Weights of a small transformer language model.
Size: 13 layers, width 384, 6 heads of 64, MLP 1920 tanh GELU, vocabulary 8192, 30.1M parameters.
MLP neurons of a small language model. Each row is named by its layer, matrix (down: output weights) and neuron, and shows model dimensions 160-351. Each number is 500 + 50 x the weight over its row's rms, rounded and kept within 0 to 999. Numbers have three digits each.
After each neuron's rows, "fires before" lists the tokens most often just after its 100 highest values on Wikipedia text that the model never trained on. A number after a token or word is its count.

L9.down74:472480407588407559458545518547478496589503534515500576537460449434523491555469557547562465485459512485461505501526447462408524527539495527492522487452516496380554537521473506509477526492502512520484545437553614487570435580449425495430508549405486553563487439464563451522477492486577626463518529537451462575527579562590460474534545474445476443594503431429388500541529487566463579511598471430476484499541468468600627504506503499529454481481535442451468400430562456409424481489545527525494541502471436547531543562539513438539573543423514527572491499515495491413491541498569506470
fires before: "0" 62, "2" 14, "1" 5, "9" 4

L9.down1668:448619576584489502517561435604465502577461435488547490422531516539473528448500614549582508446495402492535579511448490482535491518439487562582476523473527557483538454433560462390530487477545595515526488386598507473464507444542567483434461473431562469460436458506541541433599480521575605531506421567471586455464516477504466482502470441490510491515424508516452466612555493493473503528447433579464466426543432443444495385568475512536445441431416481557364467575535528529365561502529503498460491621465436450490459473578506554524494475436474544478477541565440345457491448501494471465
fires before: " " 82, " +" 6, " −" 5

L10.down316:520516519436471497508539538519555473522484519468484412472525550481509557516480484658500542591540503470599525452536498532477552616429519480520573479446522401455434460428448466459471451520519456527526495570525410477555550539404485502549579531454460549475545426428512417602461473447501502576469433430458506453467518548440492491451481518551486490436543488514517548523484469506409469422502535522536490537516505505508451563425478453486468578535508558543434520554405593532565465468541510512532536567474434458563444549493477436495530553551428528506532552417526481594462589584497576530
fires before: "7" 61, "8" 32

L5.down1162:552457443504464581457522539524490510469510477450530562534566538619512551535553547499521473553641460522502452454475559512514391549551510539557569581479480569486542586488506452462465527559541511449462554479562644490477435490462555467477493542502474493587536418495455517434444582509464470485499416549529393425435510435525397586542537489475524520613498419534538542469405463551477513470539399420488556465453478498468564491606469557558535463582430458447424409575525522432512528560522541423435467451330524467490512466567473502536540484446472525540553478553519421505574530497484487474
fires before: "0" 41, "1" 37, "2" 14, " |" 5

L10.down282:544440520532475574454541525467426475522454539542542577458576450500472490528425648550527466567415493496457535419444435521343564483533543540434474472437542469565459402563476523497526503504483437545553577520458536512533490539413502529427459521465441485517531460446560639549484481430568456518530497485435514521523474592546614541488423566503515412522559409581532507397565553529473560540487416530528426512515472559548422500533511487556490549533586451602488490508535528461492540413478594457473436567487425526428586476494483464521494473478430490520506551549502544535517399526518366525
fires before: "0" 25, "1" 15, "5" 14, "3" 12, "9" 8, "6" 7

L5.down467:591563466503540485508474525454450499534541544472492529448421422425469573392461502453446523496475389449401437477447426433493548526619460532516490500523429482471471530437483513544558522404523536537465501469425595534498572391486448552508592478494492480512557519550485537408388565445515518486411573465439492491492573535628540500511484580537551446501444461505506453512521580510597499544523515494486535535471496561526458561457542471511570554450531561381481503490427589464502428542527441397490529484511444493449510508469541501476399473548557497501523428498536548449498517491562547490
fires before: " " 72

L9.down712:369470519577484496457532513517478494493432453489562582492581583501467501526425576535544448496460507514563483562563474545516557525500482503580514559465592529401451447535503512519459544532578615520577438491530598514530490421530593579501518481525536529511494469435547579576481496518508522497469392511520479497527527514536446513566508564512509502518396535513469518483461430518447591545586550475483470488528464437540564580529553546431455498441492572519396460492482527538468567522451492486439589394416449496411507474552533542501516468480541471553439600431516664460584533472519485558
fires before: "8" 25, "2" 21, "1" 17, "0" 14

L9.down14:465578502575522511477605504604511483536389547528668443453577418558450474492479543483547454479533511501527530434501484483512495537441463504586497504563539599521509498558509425441559544446574520563659519493429525542524526491512540575398498511535500464489428509509599466526585580461534454434536454539470492448432509537559501526545589456599572536522516487458454478531467381501421506489481538528476440505512494436489447499467500475490507468444583614568455577494501543495429551505479482489386492577424401497522520445616479569574485483490442389417495416500474524454406410549505461484
fires before: " " 83, "\n" 6

L5.down292:483585504464477463541487476564508482531472628524471463454467483502477461517422612543507527473555469512498480473454548450540547430456443498557457484540527486509439478454544495548494490396513481495516500477422475498561482493568502596502524483540514562405503507558535516517507516491400487459527472556509458524570490538594517513504485556575493510506538494545452304533503543499499482441410494435463593434472418477483488567536491375488513436445536500474438516505506525504421509567555475475489545439484492608488575492492444460558456386477480555471482394446469571481509451471516481519
fires before: "\n" 79, " " 10

L9.down1679:428631543580490484502517430514470578595442515487451503548456622529478540494452576550511498551454464511620541646439527469496558545428494552465584553490543452441481452514594431620516640518514551531383464503437523544404506527537451546522489500503517471484440450446554555524540566495506508532559536457392495445394488492447491424513451491555412563514507429511440484519443506563466581443464594511420537583625465434461525477434489491489414518530503552470464478599496433423472453465488513425449509514538373433509521490438518519447496513502521517421525409511409491482443511448526432540
fires before: " |" 60, "." 11, "\n" 10, "s" 4

L10.down804:504497458497427489519527491478541487537585384493476442496453541503426596430531436485498581549544525473531560527491380485537543588484586523568453516439448438464529565529511537448608558486481508578393516610458460587549522454543517482515554476507474543449513454480552516591541469579468551568523498420493483553578490516527394521446490473503373458547547486566542464344488482363471506443515462612474568527475507482490492568445529505516464483499503535505530462485538519517471527506503487461474476486482426395468525528485558451516464507527403480435374567535550426522503601469449571462
fires before: "7" 38, "8" 30, "6" 13, "act" 5, "9" 4

L5.down926:447500479574480518461555389479475527583427621436593474590563516494443586476562431583509497492427519478562504510572565464511550537512486527566444491456516506498448484433600492553435536476487490442461470528485609607527493460509412715447565557418422542564446450505472440491425517460585529460532470558456580526434512438500457469539499520534565455447474426515444461483537530537507515514516523484492477527476525486578436554531503506505509579485541484560482521601524506470518455416417564534507502552507495450505539512542483528469483504420418443438551478512588548552557433463525519528
fires before: " |" 21, "." 12, "6" 9, "8" 8

L10.down1185:519468547507514489425476559432574465529501439346508550524536488516657460437466458546447586395493445507504565594542522453534505485570520520488494499551606459433497538457520472484469431461471456470622533488471534465558493521524482582402555409452485550503535480521457547410520522520567477525534467507543456474544558470618512476541473408439498446501594478493506468494426526483450552443437476458524461494498492493504518484433420559501571502476492544418420533497491504498532478539464452600510445521455362502428450493435589533496511500467497419530550545483551430513539412495451425500
fires before: " " 49, " +" 7, " check" 4